config.toml
n_layer = 10
n_head = 6
head_dim = 128
d_mlp = 1536
norm_place = "pre"
norm_eps = 1e-06
positions = "learned"
bias = "all"
init = "normal"
init_std_qkv = 0.014
init_std_up = 0.014
beta1 = 0.95
seq_len = 2048
train_tokens = 577600000
steps = 8814
MLP neurons of a small language model. Each row is named by its layer, matrix (up: input weights; down: output weights) and neuron, and shows model dimensions 192-287. Each number is 128 + 24 x the weight over its row's rms, rounded and kept within 0 to 255. Numbers have three digits each.
Before each neuron's rows, "fires on" lists the tokens most often at its 100 highest values on Wikipedia text that the model never trained on.

fires on: " K", " | K", ", K", "K", " of K", "- K"
L5.up758:085182136159074127147152100119182085149111113135135144095125141131120110129094165096084113112137077121124131155106133120118112103138148136164117119154105107102110114155147109101175116146149129126144122094118061143133109169106098162116070167109103144139151120142140147128134113146135109096
L5.down758:134145110106158114076124110131121112147158084139117103095119137106137127096122118131143080106153133131129153114106156088114098134101151116122143157130129069119142172125144109134140106123129114162172089104149146124110161181128115098154089109123080132147128117142118146123161157174131112155

fires on: " | ", "3", ": ", " |", ") | ", " |  |"
L2.up623:084168149154095133092121111141122134145121092094095159102142106122144141136160124133090094114120128147152129147098112111135113182110170093134109109083172114173101122157115119128160115148146155134106146128129141145111142101150106082086154127135113105126123159181106108134166150196123146129
L2.down623:120098130132097134156117119129176173108171137147111181100095107117114121103134127138106109136136109128129134132094124152151087141143185121115117126138130130111154095154170118103132127101123139122155120066107183085099144117152153090087116114157133084126123103159094111109143116180092120115

fires on: "\n", "\n\n"
L2.up737:102134149145101160099101146096125185136116130121095181064122164138166087128160112121123133113141141113103158116133114130187169147156120123091143148086127065165087100096108141139116122131137113154095134138154144101156116119094131110048139124122110131129106145083105119117138109177153145159
L2.down737:121180146114124156119146149113101153097139091125152124144135099119153082119113140109163168099179129126093134123133144118134126165148167142065139149162167082165119105141098147139130104109158176133135138148141145081114146159126129110098161141142144132132118101135127090134169110124144140128

fires on: " (born ", "\" | ", "),", "), American", "), Japanese"
L2.up77:132069148159084110117123166114171154081108134105106121114090142129120112138120108102080155092124164099134106086152090127167122139144099074185120137114112186117120099119128163147139117115117172142102118143135108157101107115160157112085133126123133141122158138111132161122063110155122093147
L2.down77:161121148122096106119084113109130150101129126138156151135121135055113143142131125101102146075108148116130111137127144139110101089153148107162128130081090163118109133133166133143131109172143111174100133155111068122134101129108123144133138219150115116132146125090151133116106128106169102111

fires on: "i", "a", "o", "aya"
L7.up433:128129113140160133126152140193104136169135136092133118124111150144157130106116139111096115076128064125116092094095103157120175149115115109143182166148137100123145140118096151162149167114096121143120137092082183139085130128185118090133148111095144135136128179146158086140170109066109168123
L7.down433:090124107149143143118144118166073130143092149115119133122143085126130099104155143140060115098117085143104160132141088123124165145138117122186135162150125156146122182112100147159165154134106151168132133090089135126125114109120095111100120158112164115136143103148123070129145119121120186085

fires on: "a", " Di", "o", " Ma", "i", "aba"
L7.up599:116103127119132148107121137166139141104133126092094113132169158091162123141119167139119107085165143097075148125121132114142133160085184149061099159140135126134139162146093157144134116101110136145153111118088143155106139137189118092133165136080139146135148167126139074130188114094160120099
L7.down599:124167123145095094178169119158100130147140105103086108133174141123144115154106190101127135129114122101128134082104097089119102123120159155103130108143128124133126145134123129143147182140090120092171109143111141172147103112170093139132147116125100139110116182106167120122168105114123118138

fires on: "′", ":", "°", " | ", ") | "
L7.up1252:134143115150125094137128139116136131149126116165127138129115113163132136149157097135130123110155095132139092143122120101128119130103133135164146143105150098099120147140137159131144153094131128162075136075104118112178157131172126148142154173141146106125097133115136097088117156150118129115
L7.down1252:116121129127123142152105082150164164135096149183128137059091140087184127084125127110124099115182118130154128135108111122127175100125103136179171102124167119115097126076143127115159128129136136145170175090115104094135153080131133106118099118129117140108126112135134116116114147128171119115

fires on: ", ", " to ", "–", " her", " sq mi ("
L2.up439:116113092154143132086135089095141096110088116091152166145127122090100111150134122134112105098105122123161115133155166110114133143146156165140115093114119132101130104122138153145098134080140108159123119138118132159146107102156102158116085106102126148112157122132103127153164091112131138145
L2.down439:123116106099133112100149111088131101126154141121108102174151106107165134126083100169139110128109135120125117093102146102124099134124128155108102176143151149151152141156142151142145125117159102125158110136109085148114098100179149208166116092123130104093123099126149132154097162123165170116

fires on: " | ", " / ", "; ", ") | −", "im", "er "
L7.up467:089140163123164103129114125113168102124066141152118106160143161115147133152119075140131153092151141164143123089129131145126155110149132116112135127128163134181133151122112100144132184130118131129144131189118139138122170132131143123099120120169192117147204162140149124100122136129119150157
L7.down467:121130129133101144131089138142108127115127107122141122148117093128136138131132099135137103090093129115090130108123135107197129117142124106107127098144149093151165163100114146155102127132142121121120088111162161104171146120141111127069123152100133128133112093103111093149125126093130125118

fires on: "1", " James", " George", " Francis", " Robert"
L2.up1412:144131147129140118151125140148129133117157126159139129114151099155108133157134138110098146161145135128141086138104127140082136144091161092151144123165114123096128147122130108128106140154197122117124115139097118141116143101122125122086104155149150111153126143165130131120105115163108101117
L2.down1412:119162087121167053081101107140118124122130084125152132097180147138102140115116210142075102137110072152094144101113131154101114152132138131110089154125120102140105117140125162099118143110113148156149113162081147114094135087133156098170098140146085166177094127126103112121102155157141137102

fires on: " to ", "-", "–", " or", "-d", "-p"
L5.up1193:126108136149204096127155165087157153147129151057082149127169119116124106135141120106170141146120119108151144087130136108097138151156112156136118136161107152135123132146160161096081126120118120118143078150097126161130133110115148150121136125123174144152138147098106124134100113126124120178
L5.down1193:131112120129135118074113134127124103107118167067107151177150106092094102129149094136129144132150130120153152099103123115133062151143101143144147106092138152131109124160131116105135117094139098119152133115133117155126145116132115131120126109140147119130099129133092095096112140100113148122

fires on: ":", " | – | –", " | | | |", " |", " | "
L2.up1475:111114122138108174178106162151157120107069155155131131090118147142084102143111122218125169118145143127116127188133091138129154135157139077138143100123130144068108119135128104134165138122117133190130117104115155091129129119129139122144145119110122105102167134150103172120114102089133126085
L2.down1475:114129140126111138108116102144115104116138125125138136147126164109126099131113137122159114108174112115083117157207144139115104110143121128147113126126136135136115193156126140152150147110143090133163132167127153115148114101111135145148087132113125189166142126108121097099106085096145106122

fires on: " Z", " or", "- Z", " z", "ed to", " n"
L5.up748:106163153134142131131111174147092132139137120127105127135139140146110128107109133133146153136123149132141138087126115154134149126177115130177083125146095117093149149136082082108089104108143125117125117140108097123114091149091164157109102134128150185137155101115103148134156111128151130101
L5.down748:117182128111143126102160157129150139187108100127154126112117186138141137120178100135159137183084136147124118114114161118145099170174113151150134117142122138118111118112145088123105137124140124121139133120138130126130147095125143106153131139100135073124108121095119158144117137158131118144

fires on: ",", ".", " | ", " over ", " approximately ", " "
L7.up426:136161122131149154127180127109119087125119170114115142160100105135166112131126130128110151132161112115173082155165109097162089112146136160135120140144110133122172081111123112141132120137104082139169164142108123133172136122128127152126091115138151118123082123105108118150130139104161186148
L7.down426:121128074108149129148128108108171135107144124133124112152161103104092100093101146153088140177107103153149127111112161112111118140125104135173138126137124110109109128089120129170102109132114156169148117115138118101107091120161110112108128119146129106155140115108147157160120102158114132108

fires on: " | D", "- D", ", D", ": D", " of D", " D"
L7.up849:157120148137140114080131135110160146126163141132064114119123151121166114154138125142164098148105077130115137132128097138111100118150165098127152137145102128157124085144135132153133098131146106115160060142122119109096122171130132133131110124159108131095124170180147129126136074135151151171
L7.down849:114128153104135115115158095148163151125151132107116109143142208180125140104139116182148154147100119132123087118131100153060146132130108140151190146151143134111118118119131097103124097159155121112059114123083101117109158164149071137138144131123165110101106153128116120158127166122071165118

fires on: "\n", "\n\n", "-"
L2.up1201:113117179131130120134149150108134131163103134101111164150145108129143074093160104116147113122097118136129145113159125106179127123121166098100170138111116083124117096142124126153106140143117077123100135156135113093160102150147093166106147150108169152150120118080127072147149135134112128152
L2.down1201:104143118158098145094188100123148151144122098120139141133116103136156178124121121103176074123168118195116113102064092155129176143112149112103124146102089137145077140151117147130111123107124169170143173159143133091176132136107137112132129145125136169084116150090165126099125122121089109164

fires on: "2", "1", "–", "| "
L5.up728:130100132117129085125153075111128137134085133125124117180124150146148083120111095118143096115145131135106132177134135125110128093127131114201152112112115079154142133108112117108140151105092185151115147169137136146142157117122100149108123130133104110186210125162135120107109092124147109099
L5.down728:134123129145110106146146116153127165139125114148119126140160148157152130099080127108161120108167114103115129139085134144131093136129128139152095121142123169147156124136102141149178139156094121113132124103176119115111105134111113112105142150119165108167142105110101159133097072148144149155

fires on: " ", ", ", " and ", " | ", " m) | "
L2.up941:112093185123136146086085110108132131138125169130117138082079153107125114113125099169160153117132143135185126136133176160137138119101174153110140117094140105114156102111140131158125101118109135123092105125112163129108116141113103115076110116086124122139104105135083131169094120142112104173
L2.down941:109103125162174091088158140140113133128165113131148117066141160129109123122144105122116154126147149148121099127131099106137157149069116126114159099131128097136107106140123092126128105124131114113128135121141191168129129099167119120150140110133105107147135115118133155113141175141095134102

fires on: ":", ";", " –", " -"
L2.up958:096122146120113097152149113125116121131163122106137126105110108139148110121147126158162112135120145121137153151168111125177132110137145149107142146167161067096147130129112128120158131131090098084128119148147133125146123124117140084109126108173172149148153125113095135130114111148136101133
L2.down958:086134125101127084130141088134104097092124126132106123164084102112159165109169130123127131139152108113135105153168106174148091108156174134132118093121123131140166130140156118106127110165117103093115124137118145164119112137136113127118074135137128129110111096098126135162133126133148141156

fires on: "'", "\"", " ", "- • Total: "
L2.up117:177142135152173131134112125143134109109106110066125110146117139152114129145111158159139186140146145141131087148124121145132114136149109097095162136110169124128096131108149080094152144181143137117129117086134141146128111118165116119137090111134164132127111078149096116137114125104181187109
L2.down117:165127107133159109159166150129077125082128138133097140132105107137103085129128144116147106172160154138123077145125139159137123141141151192061141101150130075123122142135160162120135114137165114147151094117131121109144107090164121114077124119117141133108149130136108113119080178115137132102

fires on: "\n", " h", " | Notes |"
L7.up267:100094079116168112099174135136095159161082115120124131137138153103103103138136100113127085125127096109097136114152146126137145080151127124145113115124146177110154153136121120142117126176156125135098152112169121152129114121125151114122123112119153156139101135084203145104109120109159160155
L7.down267:149093123125130128135107142136135150156138119112107093145116128134125121131116098099147140141157141149113156090129149139144091175105083166166122092155117121170141117152129148153154097111139150120077120138149100133125150094092134144171136113119124149159173108105133116122181085106154157143

fires on: " F", " As", " and f", " a f", " so", " as"
L7.up82:126092149126104149157128116108136123123153137123136153109107120109138149112152151140080157097140132135082136098119083130121157133090107158139111125110071137150118148133133141098096106149121135136152150125134144129079093125145136118104118101136135116118172123105121126137132113109160153121
L7.down82:152128132114170148163148131102133125133159140128135120157140155113136097131141140127114121165176140106128112109084113110178164132119163147151170125148117114141147144117162136069114100149124128104147122190124146159079109157162155146120142105103114100087114133081121085076189146107102128114

fires on: " ", " of ", " over ", " more than ", "n"
L5.up865:127105163139122137168102140130107144086110107085126112155149111141127107133170167154174094121125124152112162141164128116122092123135153105126123121125097133173142146123110156054149139146089123159125142147090133173114088147168106117091069132110151129149128100124103147101154140164116107085
L5.down865:130107112127119146110130110143117151118137106102152105121081128171141158129094121175140107172137112110131072114102118153133134118134129115123128128140161076145136141154112119148148148084095118105085136130117102091110130086115130123142145119117155150092131149097112176139096124119136123119

fires on: " | ", ".", "1", ") | ", "; ", "-"
L7.up249:086127148140105121110140101096124074101102106150105077162120149105080120124126107119106116089143104135193151110095092127127114136082115177099134141111098102137179109070113119130144150135114166120169101119118154104102158112119113166138159145177130107106143140159120172164098116108102154130
L7.down249:156177083130123128119152120133153145107101114131114136135078132143091145124168138099124076126106080177149162049119128153112097149142127181120160128128133101104132118130122116160072140139098149127146120120134145151120193121108120145136107119119137105096109116118116121159129088158127160143

fires on: " | ", " | – | –", " | | | |", ") | "
L2.up1063:109132159098137137144088107142154116131092152124119162110137154146128125136077108124107100147094091174147123156113134173140106171102145119078138128136124136123129090149133065104138132128134097124110141123100152128146218182095095139110121111103117131117129162146103151135156156100138174121
L2.down1063:133160156140113147134128081107104141159140145135068140151134155139111135145096128161151094142145166126128138143127189139133107136144134137135139097128088111114087115149142142121157113132156094134121142187128144090126088127105159128113078090107119149111140121133124089162141111121131189145

fires on: ",", "."
L2.up108:138167124109192121082152164129131102123122130114101136179154119092090116141155117121142087130118163129103079135128124128107135146115092109125144139106148153116158112170101138115150120100128126129118150122179139118163105132130123163155096124124138129154091166113102110088112133113097148143
L2.down108:130122176116114114085151127139127130147096123143144101126102113184093071129143117120129076148140107095138110091104116123161065090134175134163132142122136137145120136161105135093102150089135105178131142142138145142122138120127113134113120140157151110089107121122145155132119113124133119126

fires on: "a", "'", "59"
L2.up1517:119130123141095141132130110102152126134077135116121141114159115107127159106156140133130167121163146052115137128142150163093169171089128115144107173125130137130133124104126143151116116151133163147135179155088122095126135156132141092128136138069113119097169111158153127137118121126146147118
L2.down1517:106141131125125151097152124163161153132149082119142134136152151139161116132138124106132149115129144147130093082126106138098141166123057117112145124113133129130107127138127143114114137124144180150163134144111103123141113137124122111167145158122142119145220128115127093138112101128109151170

fires on: " L", " | ", "2", " and L", " and l", "| "
L5.up936:126169132119082106103128116094142120148083158130117118154088146183165175160115173138160135094125126085126147158097133098123106149122144122114110145127115157122091128100118130120153121074131124129124131092134135132121116072113132166135158128175127117122153155107125115140162118111118124152
L5.down936:110141105126117154124177132106060116140113073151095123123111172159146165151150120149150126069130120121149127085089114131158122107128125068113103144096136117106163141134090126172155149135065146112090120135138125100142094172103107136155113124131136077155109122126152135123127149117154155158

fires on: "\n\n", "\n", ":"
L2.up1360:138176164124158165171089121125114159099091112108127128131125154122175080114144143130169106117128105115109128135147093095113131141139124099108094151099180117056141130148091151102149122119162091107114103188152106133125145141133070143122136189099146143135169112105100070135169126100119080124
L2.down1360:133143151123179091152140092106114119112144089127114169145123113107162155145111121113167128117137107128096153134150120124142133116086154109115115136091129116124113121155130126130137137119108089168113129163097127151142121172136116132077133087164121178114176109133113123163130099144154149140

fires on: ", as", " As", "ed as", " as", "."
L7.up422:173134178136109146115110123139148147119146166101128091149109177141123119129136114113140141085123109134134166147133138166130099142139105145123113138115071133121121139143125161160159128115171120106139108128167130135107078091187154158084158116162102120143164137089132145124144092102100109150
L7.down422:169106140097164152159170195166106113131143156140125112162133132146119150142099112122133138142152158083175106110158153114174143133128136139112137148161104094122127143093141103100105095170111156111114117118139113119141145117126135135127110143102139172109134149129139111153125124105101186131

fires on: "a", "er", " are", "e"
L2.up755:138135115118160142150152149149130107137123093101103125102124137097146163115123114130100131136122138100104102102129098092107107142141144121098110117118140145151152150117151138155114124123128174132133114129120145142070119147124085127144137145089137119113168120143179082098118122104140159128
L2.down755:117116120111142143118159140160122148128093100164161132129159069112128130108146122163152182121105168187143150112115149152162118151106107126096133153154165160163112132126104085102115093118073153131098104145148159111136107100111121100159106118101137146149146097119121129121137073135130094095

fires on: " Ma", " Di", " La", " la", " de la"
L2.up120:155132178137108150097140141132108118149154146108105139116202153127127120100140160124147145111140153103134115070121105052096144153147129128128083087130144126128158095129126147158158098132114095137140128139108125175096124136148107125085106146124111147118137162171157086161119124143147121114
L2.down120:117131152120090129116109118120127103137121158106145114127139138165150158146106155089123149084144155125154148089121144102114095084182116104103117128155152125124128087107094155160132165111150120118145123154089128151112106087138103077121153147092108136156100170146182126120145133114100116083

fires on: ".", " to ", " ", " .", ":", " – "
L2.up977:103111160133120137119164122099147167148155158103130153131064135101118114151129087100118081083144176113125084163161140097147102162132125121136140168191107153114123124150157139154141172119137142141102104121125130116122118082112116115131092159152102107096112127135139133139095107162079189123
L2.down977:105090146125125130101168154117139161137114141108134137129118126157107138159150108168147123147142137057093121158108141085116121076143143133142132173170147150111119157136126126186121139156127138125113163136139101154118120109132083102086087162151134134097152148111085110150145142123112121128

fires on: " | ", "; ", "om"
L2.up680:154140102087139112157129129152124118082115095119102099096124113152110136142147127117146146129137092116174105123147114108160142142135140177102126143108110115109160128157101120124158133110133123129113148130107169089102141140075097175145138102101156118107128099119118155151171142114123104122
L2.down680:145136074117159150113092147124101109157130117173061130156107174173125169148146149125160116136135145125133161132153101105118118167144131117120178057113169141119104099138119107112120124117132138107109170121139126121132124120143132172136152120126125102129133134121174155132119131114127127132

fires on: "\n", ".", "1", "| Preceded by", " ", " | Succeeded by"
L2.up1141:040156126133107102141114164097117161128161144111120136103135155179115159070170127072127129104153139113100127136127111106130141167137115148126113108156147125169166097120148104118144138124097126079163148105124163174153130106161117143144105097100094118129122175139116135161088143113125118069
L2.down1141:107158111162140109129141144108120120136174095122095122163139125111192191091148120087166130133138128141095090140101138149108090162118111126139137144156111088127103123129160125159147130111170119132132112123176115122095114084123113112128111125055121139143137128143136117155182140102108127097

fires on: " D", " in D", " Ag", "- D"
L7.up1350:122084137148094127158151112155123095147169130139108114135119164169157199108140085153114153172127093090151105127155085120128125112155143129116105105093145160137120121119126152146107161081151154125167128143159136095130114160141128136130125131134125156133108110163120124156152082145105145182
L7.down1350:114119163092127142148129120168151152135133124078112136100142139103079119101127162107097115131142118159163106175117092133147172145145112139174127131140120159155101174119113103119091111096136108129076124114152136119151152139153119088135140108129125122134109169111172124115150064102152177131

fires on: "ing", "ying", "ate", "orse", " writing"
L2.up170:166130119124114178136118130120095111109097128106172129132082163128137144157110120119143166117134129129111125162108133124124151099120112193092109096091171157077100139096176125104147206121114127111145139111136170123173116126115115165150131158119152107128125122129155139113107129141166182120
L2.down170:093132092130121119142132123109122090173121141135091118119141117132143101107155156129165124154167161097133150104149140119125158131124113128123180113122160126094152123143140171164141143147120141143161163151160149130086162134129081112120105144136098152106142128141122123139141107128120127170

fires on: " G", " L", " K"
L7.up101:138142147107133090147167138103093121128143169137142101117137148157114163110077163127127099118084125152143141122118128120106155153125130103149086129146153144124105134156140160119138141158155084143163139139129118144161143115147120164145141110140153131132130158127103127087109121150174141146
L7.down101:155105127082160124092144135120117112114122101123112120137162128130208161161172170138098102106132096120118156094095147095111149079118145103160115159116129110138171154092090163179129130139128146120125116105163109146109144178098084184114121157122129135145109152111094129110158125128098121096

fires on: "\n\n", "\n", "- "
L2.up1483:106135152136124166118152194137124164110144122125125149077144123143155106172143128113124155140140152145147145129144151155140179129132071101130145136132132082104136099117146129134132105148077104163155143113116154152110145166131111122150106112111135118174136149130107126142144058114145164178
L2.down1483:116141127129170120086157159104093129094116123106085074123150129148102110101124135130121107105102140121124154086112143137134057157120141133111141163152144122143137114145081106135122075130170148121135126130091153119125150128113106156145155157099139117163131134115114092105174140086149148139

fires on: ".", ",", " |  |  | ", "The ", " District ", "- • Total: "
L2.up450:146129153143125155142150128135112163151115157114161173125089109116120098100136092135087098099138122135101101154150119135128174149065129102151189184118152108107151070163113094104094088120091067178131115103132147131159127136103130176138179154145167132159091144096166130144096126140140140116
L2.down450:088113102130129100099113069126148142087099168149108106136159077132095096112140120093098156122165127124137079127136099151125148161106123115116112168097122132093132129131115126122107127124097108147125124097134118100146118138110115147103136132128142178095148137111153141146160147158115130124

fires on: " | ", ") | ", " (", "–", "/"
L7.up1238:075052137142154159140075135093114107129122161139113148128145154153127150159105117174083154136132105147122119160107137083106102148122086145131160103136148097114154096087144112119132121130092117131128139148118128137141142103156153128120141077141126102109151073164176136120122159094132141167
L7.down1238:134094129124086133139101125138123124146144097153148115123136115171144110124163099174120122164115109111110150145152159128112123096150141117164144113104119147113103138141153137143148121098114089121106132076114140127101097082099154125115115114174089088142125095147158117147104137093110133096

fires on: ".", " (", "-", " \""
L7.up403:115160099130169122140107121098157145111138127184115112132112100152128140150143137164109125126161118134119121122128137126152178142114183182111139094098124102105132082096135101147115146128156138135109103086080138137103146120142112133133138126102152168094122141115181133164108125147151174160
L7.down403:149175143113130183114111115116102144106075161101124122118146131136142102161127097116122107155150147092114093128160108125136114120125141137114152149115089123134086153146108134115112119120112123068115086122140174146100169135124147146143191142161139107119076098123105133104124120147114145143

fires on: ":", " &", " -", "("
L2.up270:115112116074070138124103163114108103156104150147127108122131103152090122139127107117164148072112138118100107117133089094097119120115168139141139113144132127090157113175153149142147107116127104146117136120119139152093149149106132171119139137127137139134160114113143120102129163142139112154
L2.down270:155108140123101170109115126143117137145095127115142065136105117150140119065167156148114092077112102098111133117141151142106157097128096084088156109149127120132147128159137150142089082154122178114132133152115074156146118123137145144142086130116166137095098141132122152103069105144133138112

fires on: ") | ", " | ", "; ", " (", " |  |  | ", "% | "
L7.up478:136079144134130146104094119127155108150122105136123116154124129086125147146161111157142153129181131113123089135175102084124136096141119164122137148081154116102085161135115118121107130093160129160140121137132193138116100110102168121159109097118072075142138132143127094145122095139093143133
L7.down478:183119103151140132102146121101147121138130156107125119127149105070127115144166082142131074128098135127114126141188104111138136179141085105140107109146137141118132173126087099181118126135119136132135135132153126107158142124114120130147162120126126098096102130098078112165148160127152112145

fires on: "\n", "\n\n"
L7.up125:127140155133145112137114102099119134134163136125128117139127172101099137147110121147110141157154128151117149127095100146107133129163122130144140103141115154065112156123155139124129147153120093080142134105177117156146080094136193132140129124151117102120125123118127147107146116161107145156
L7.down125:129149109111149105130138103134154094165116175134108129146085194144180125108189158117117140131152152126142143115122125126122123158163132129182124127132173113148138129145156123139148117133109138102100102145161124133159161015122126140125133112094098140102134089132162141133138183120132116077

fires on: " f", "1", " ", "if", "c"
L5.up1422:115162175086135091130078107129119116086084119121136132171127105140139143119152178124160120120151144133112116136160119130096147135095144119135134098132136128147147156177105124135177151131120149146123096138113168168149087122146125135109099119183151128075147142152076142126089117152121115115
L5.down1422:112094120069139145118122168147141179131148135106160117122102116121123134125172128172163178160154146155115113117148124138120119164134101126158124126139105142126128116123127062125129116141122158114112151140108106108133093121125119077100128124063099102110160102158130127140146112100084081094

fires on: " ", " | ", "i ", " of ", " and "
L7.up479:121120167124137121136119085123121159122125116078127140116095138162143161105096132142107131103145143156151099130168138173165187123079118121092147119139143089136140121150172127109099144159131162143102099137149078109086140071133142132119137173093097154137135118101124128165142171126093109141
L7.down479:109095180107104115114145142125116110105146099115158096125119158117145182106168131143110118138084149147153086114185137140131150104098123131115108095167127122136140147142119129140125145110116159136095165148118067106146129072150102149136097152096140178093086091108159128174082168123114102130

fires on: "1", "), Japanese", "),", " after", "), American"
L2.up625:118083143167124163089121087082153145148122134112114091143106106111113139131135180134141179096093165098139134132109133138136118140138152116111117131103125125101091112168134126120159128107118117124153128127125113132101157110110117148086117099132116156108125125122111081086128093075131115154
L2.down625:117123090119125128170124108102146136114123155136148148097133132135114159133101144159158150137091140097143069128139132163111142070120128097132124098151115144095138173149133136139114122171092101113149119104108122150111096101100112084127127131091155137129127158109124148154083151137156093130

fires on: "\n", "-"
L2.up1108:154175125133099077099144121111105147132103125160107079145099161150175136160106122115144138121157103152137102132140125122099161091134096164149094097126080122124142133111135142158112143092141162124171152154055148146096148139151145101132123135080103153126129114115115092133142122163141170174
L2.down1108:149076093125148132109086108106116158167124135154113074186119112108080118129117137138121145102156124090159152109114114117132102129092108148124122125171110087143147113118144089106119126152137152134091109121133146145088132104132125201136092107143162129120116099126124108141149127134145126147

fires on: " |", ":", " of", "el |"
L7.up1038:178166131123137112143095120146121138152155112147135110179139094105154103108082153144154101107158097129129075173115113133139094081143099116108183126100154146115170115140113141110113122142118107104110125132127063142079111154156094108130142120128122128159138080118094169120114144071127162138
L7.down1038:159137117110092104084130097154093114108178138148152127115186104108119140128154125116137111118167123084153088168178105119126097117125122128108156127124140151097164105129134121100124143158109137129126121128098061106098111157123094134118098136117137128136092095161102168115110158087154133125

fires on: " Z", "I", "Z", "- Z", " z", "| Z"
L2.up1227:093093173104111111135146186128169143165089097167110121109106146124152092136145130121156134110112127130131138107139164077111192107145161151151155099121132128119127133097129137093143130127129105126101136093143130109174115140132168155125101113079140121113151135103135133133121118121137121145
L2.down1227:090120137081151142092141173156124154142149096124141098137145162148166084128127104120130081139127156126107116116162092134157130147159150129185134127120131120150141135105124052128124104131117123130133158116157091144133141121107124154152133113096135131118105150118151164124107147143097131148

fires on: "'", "\"", "',", "ers'"
L2.up881:138142099095167120096098139115121134146124112110159122113124134121122120189154153099144172149124133148123115155086105133123162158134104136139157165109137168127081158102116153103128135175105112120154114132126131110127115137144125103143112170135171107135153133106136151104114103110130165135
L2.down881:126150109123203112158157112135112131064150173140120112181139141132105107112131143118139102166144134112132128133102123109160171186118106146082125123125150116127106147113140108096104093148140122134118112157103134151122123109163145134117121064114111117121143125119111097160077133109130141207

fires on: " and ", ", ", ", and ", "s and ", " to "
L2.up1126:128104124132156129141131080092125137087118100119149118073134095140146136151151115138162118108121115127139112127168158125100127136152129158138116131152113151156164160118144171080110152155139142122182098118130105168108073141129114136148144118118128101134145131136159140114147114110155120110
L2.down1126:166099118120142092131158111112122131114148134186131115095147128140111111125115092137142165143112114161104115117172144119109114076179122145107125137188144150135172177132159119090142154147141096125164128110150111159120092123143121162133124151117146158108151097132199160130111114116198167139

fires on: "a"
L7.up1475:134166115168122138111137138116116130184136111131163126163157129124164175123092157068128095109159140090116106104124096146118146115114113128132175122122155128158169132155129167148127089139100158090124136078107131127101096141143095095128120121089166135112121104144131120139139091072118184119
L7.down1475:110140108138132128110192137136160137153111133128162117128164096125097158138130137119172172099142108121125122148144108149071109112110093139101145109137132112117160143131088158125133107151109154094121108102100151140097119157145116130133085202069127145128146126138116104116127123079155165116

fires on: "1", ":", "2"
L2.up1043:175121142138118101139165142111114094112119153157144075144090129148122121155113112129152152131157131146095086100167137098118093130125157150152110135118101148118151103168145175079119147134131122101121102113092128187125129177141075126125110137104111115101156133123135141093101167119163101125
L2.down1043:150153087126137118119127099124134137106159104079134098087111135127132112116131145185141089132138080105107117171110095131131166158134096147139146138140155139128138138107089104156121102153097118165153129126132080104083100107157114106162091140137089105144097161154114094124121153136131129131

fires on: " ", ", ", " of ", " and ", "ed "
L7.up697:123132111160157120117101110080146085122133096115119132136090100168093109137094110146141090118111141144134092132162115147138122145030128128119117142084139139125146119119126157138136113122155139174144096114112159138116093062121101115100103151102117110128114182072152114112142125157102096169
L7.down697:127161164131163158121145099141102116125136068115138138129085135119109145134097140151167145133137133104100091116130112133156124117026154133128128131161124145114146135139083145098128132105143110154092107158130103145133131052177099118079117136104150139108137150143126140113131136134136098142

fires on: " | ", "; ", "\"", " |"
L2.up1239:154102114149130140124124081132129159108155147134142146138151169168149132138154126108130145119120077141156134153090123152127151175160134129138116110106112096111106140131148077099145136110135172141135131129134127135134100109116128105100124146133113137177129099115116099124165137130092132172
L2.down1239:130147092137143173117161140115148140129178161117115139135121101118130163076091134132153138142158119130125111145124148141139131159123155142106125131129138115137088138146138116112127114111127119133164139118120131123131098092168111100126131137140133119156109168133115106155094120160120142134